Weights of a small GPT-style language model, trained from scratch on English Wikipedia.
Size: width 448, 5 heads of 64, MLP 1216 SwiGLU, 77.3M parameters.
Architecture: RMSNorm before each block, rotary positions, no biases in attention or MLP, untied embeddings.
Training: a variant of Muon for these matrices, 673M tokens, 10262 steps.
MLP neurons of a small language model. Each row is named by its layer, matrix (gate and up: input weights) and neuron, and shows model dimensions 320-447. Each number is 128 + 32 x the weight over its row's rms, rounded and kept within 0 to 255. Numbers have three digits each. A neuron's up and down rows have the sign that makes its largest values positive.
After each neuron's rows, "fires on" lists the tokens most often at its 100 highest values on Wikipedia text that the model never trained on.

L17.gate433:076145159112179121105123123144115101108097137121117143140129086110085104133095123152137156146147142094099093130167191102056105201112093110151117168112111144108132119087124224137147116096148121116129133151134175115181074094136158122115093087145094115164102130155142144130131146111141063119093099184077149244117105102112134179154114178102212146205113129140117118098147135165138097123134
L17.up433:114076123165091108181144085181090176123159147139080097062090131137161106148155136165162170107147148117103138131137124133124158139135158077123147170142036091136078127125110071146098127106130124072173138091091140081116146151145132161092110176147160123121111174097109127135074067114130141176128122164194137117130144114116131166108088182176151167095136117111135120108111074087128076137096
fires on: ",", "),"

L18.gate864:040147100152116187069105127178148092097192097061105169133085139134126167144072124093130137130150092159119133074141143125107156142111161169110132117108135146120097113138115175175117137119141177119126095096129158095158157138078083198096120166098130150155171145127134119173086133117133185142123078084103132152152112139114082122100120134098169135187133115138151094107132133125149175120168
L18.up864:131067152112140138129111145124159145139097116066113158164125156089168120139147125056140126119095144158095053137145149112105141165161105115099168118150122094121151136131121122110145131108102084139064119145148126092135097110185106099120083142149139178175201142106101143090121084154115086149129106198088157099111159154177106121158160111148098090147157106074115152159060164117126102101145
fires on: " |", " IV", " the", "|", " ;", " of"

L16.gate1205:120134124138101104127092139131166181123132139103116113102067147188129074123120086128143147127125168135162102127081151136078140133116167193082128052097122105194118101084083136168158091146142129133151145107144173183161153097160184153126109111154138143062089177130140088076083139144062115130147140080116155118143177103162139103090136164167095183111105151127158124067114094141123192105112
L16.up1205:180127123191139136118162145141176149133150134125141122123065097108163151119191201147148116148205161105092090143170111092119121136116134166152158125136113092082099130078172149116117174105132108093116095121138155158141133164085111186194225117134149104144098162115043134114117111149130132191097095110174115180123185161137103139096066124085091170102133129125159164115183131115124165112057
fires on: " |", " /", ";"

L16.gate213:123081133113173205130139135185122124116144170120087198161122133127167163066138048141192126115144126126143094178075131105157148164092141073097158107155132096121079139113130126173128141136148127147148129159174131146176139172045136143112102133076131065093160085144148110121130150186131053161094171139106161145142109116123085075184152100179111102161130164161160155112139139184124137164117
L16.up213:157144109087155123147140155172134185091175135170124122179110133132147135093107094174075132150143076105128134145113170118150085179110121103168176182136161083152089194116167120130093116183114124095113144145131082097142104155072087115117083166109111139143167099104126100141100125125120079129110158172147193168115129164106124108161112069145086167156095170126154082120099163140069126165157
fires on: " ", "|", "–", "\n"

L18.gate978:122128163114113110148124138154045134096121078132081135084094135156145124166106145045166101129107109173138091115143144152153123084143127142108184054108154143131098159134176122108143186135150115168107128155201095129117112075147100182134141111113159107123145138133067088151093105132143136153114123084073145149131152135183146088125155115162117150147180164106149133099141111065171170103135
L18.up978:157130124105138110135138193121098153122078125086144181141145140114101116186091104098141103066125114157078107151134114081170147072150113177070172095137178142125161173082144103141167155184161085131167089151129127078102093120143129152102106165092165096176101138096096113100092198182151097146152080167084170134106174119135173101132168137105159180149130057123157134135109151140110111118128
fires on: "-", " |", "|", ",", " IV", ".,"

L16.gate656:091083064162136179100182202143129128124152124164121147151145155111138125176123133049157110100093070135032146122068124107150110163145120139176062118078216099137157101100128103103138186147193111052136074114119088119085135148139122146114122170143123120141126202119114088077108113136162115124122131167080120115159130108059143146148126066147075119134084107121135075106123145152078137154135
L16.up656:062118104102154127127103161121108115116137102169061050180167088163100124114130148161106128086028147133165133109146181093132101109096137138135139189167123118126171135137121141199094092142115144132082100162091098126091110083162164134138118136125107137153130163179170133136124082132171127091097072140083136164132156101150106106065063100154121091170144179047105121123138150098171142112091
fires on: ",", " on", " opened", " born", " released", " of"

L16.gate593:089132130118078144191133095145051169108133152192098151167154149126082161154075112175119109131141116127130110172141112105098203146179155100163168119149123094188168150163142103156151135082112107196113176171123135153112178080156101079167152119149067104075116166138042141152155105065151131099156078119163159100102163098106174155096093109156119176129108154118133130098072159133107185110148
L16.up593:107123113124138133170132113142166113082137147119067150072141111166157097130086150122109102122156106088151127136152124144142148152092108147184149095099180119048174105173127135082154136067147137179160138159168131136125126089120148110123121140134087113173173109158086186149166116095168128103157171070199147155093145123183182135161116105134100158117112124112102135139129094118146113160160
fires on: " of", " to", " and", " in", " from"

L14.gate377:104111152075137162120125167055139132111127142132124171092162193087099135169124091098114190148163162116144092168103127101165087112121135145049121073127097184168117095155149138153133126141105109171122155134182153127115135137101077088078150131162100104126137164149113157140148075078120102090183132085130116091072117078106095141098078150137179177137153144093108120124139123131140168084047
L14.up377:156138107160094146142131150109147107081143137166134122136114101222080156159210139123180168097209120094100107149157170174096156064140126182068081118145146132111068135098137127092122120056131120114140161145154135122128075132137077168154189110107174124162078159139135109090155111135114176182161142153087111173136100148205143153127138115106165113126137134115098159176147152114116088121125
fires on: ".", ";", " |", ",", " |\n"

L14.gate196:073100129125071161168101112138096129159111139145129069092139142102125106150081064139117086122110113113085080118135157097122140184177089096126140122158181104162134179147147147210146154131194127058097176140138117122154117080161161112162130175128066112118102186144101207098154123141138075108116064152121162144112072161147117155158144096119149112114107118113115076086104170143128161117161
L14.up196:068097149133113107117145106123124130100167132104105104100142111135137133087094119151121128102195099115053125155150174147198099122084096169129136106135131108141161154141148144115095101086194203110124082161123164072118063117145166134135127172184129126186153133151138185157125118142107091136089109094067133103098102124138082080145109164181150174106154128128200146170126115115162140151076
fires on: " and", ",", " or"

L14.gate356:115126105132107181145108115088116152140176096163101092141095140100131117164109117125116186174092126195085125113101148112164101128098189175117131168132088161161115136134153156157098096155106150130155142184117135114230145119129159088131160096115104099125089149123131134120178126097155078089129089127140168147104114163116119136177072167161125090162137092094118142126124112115080195136093
L14.up356:125185117105130125124150092149079147086113081145121098104176131146094124121115083152125095125125123122137177076128113178107119101192119166056092107071124094149092148122111167122186164142094148166148132157113089082136123131141166189206187116084123175112139138145151121103142116134087117092120134123124145092118166094165098131112070176140171139123169171128124107187127095164100085143074
fires on: ",", ".", " W", "\""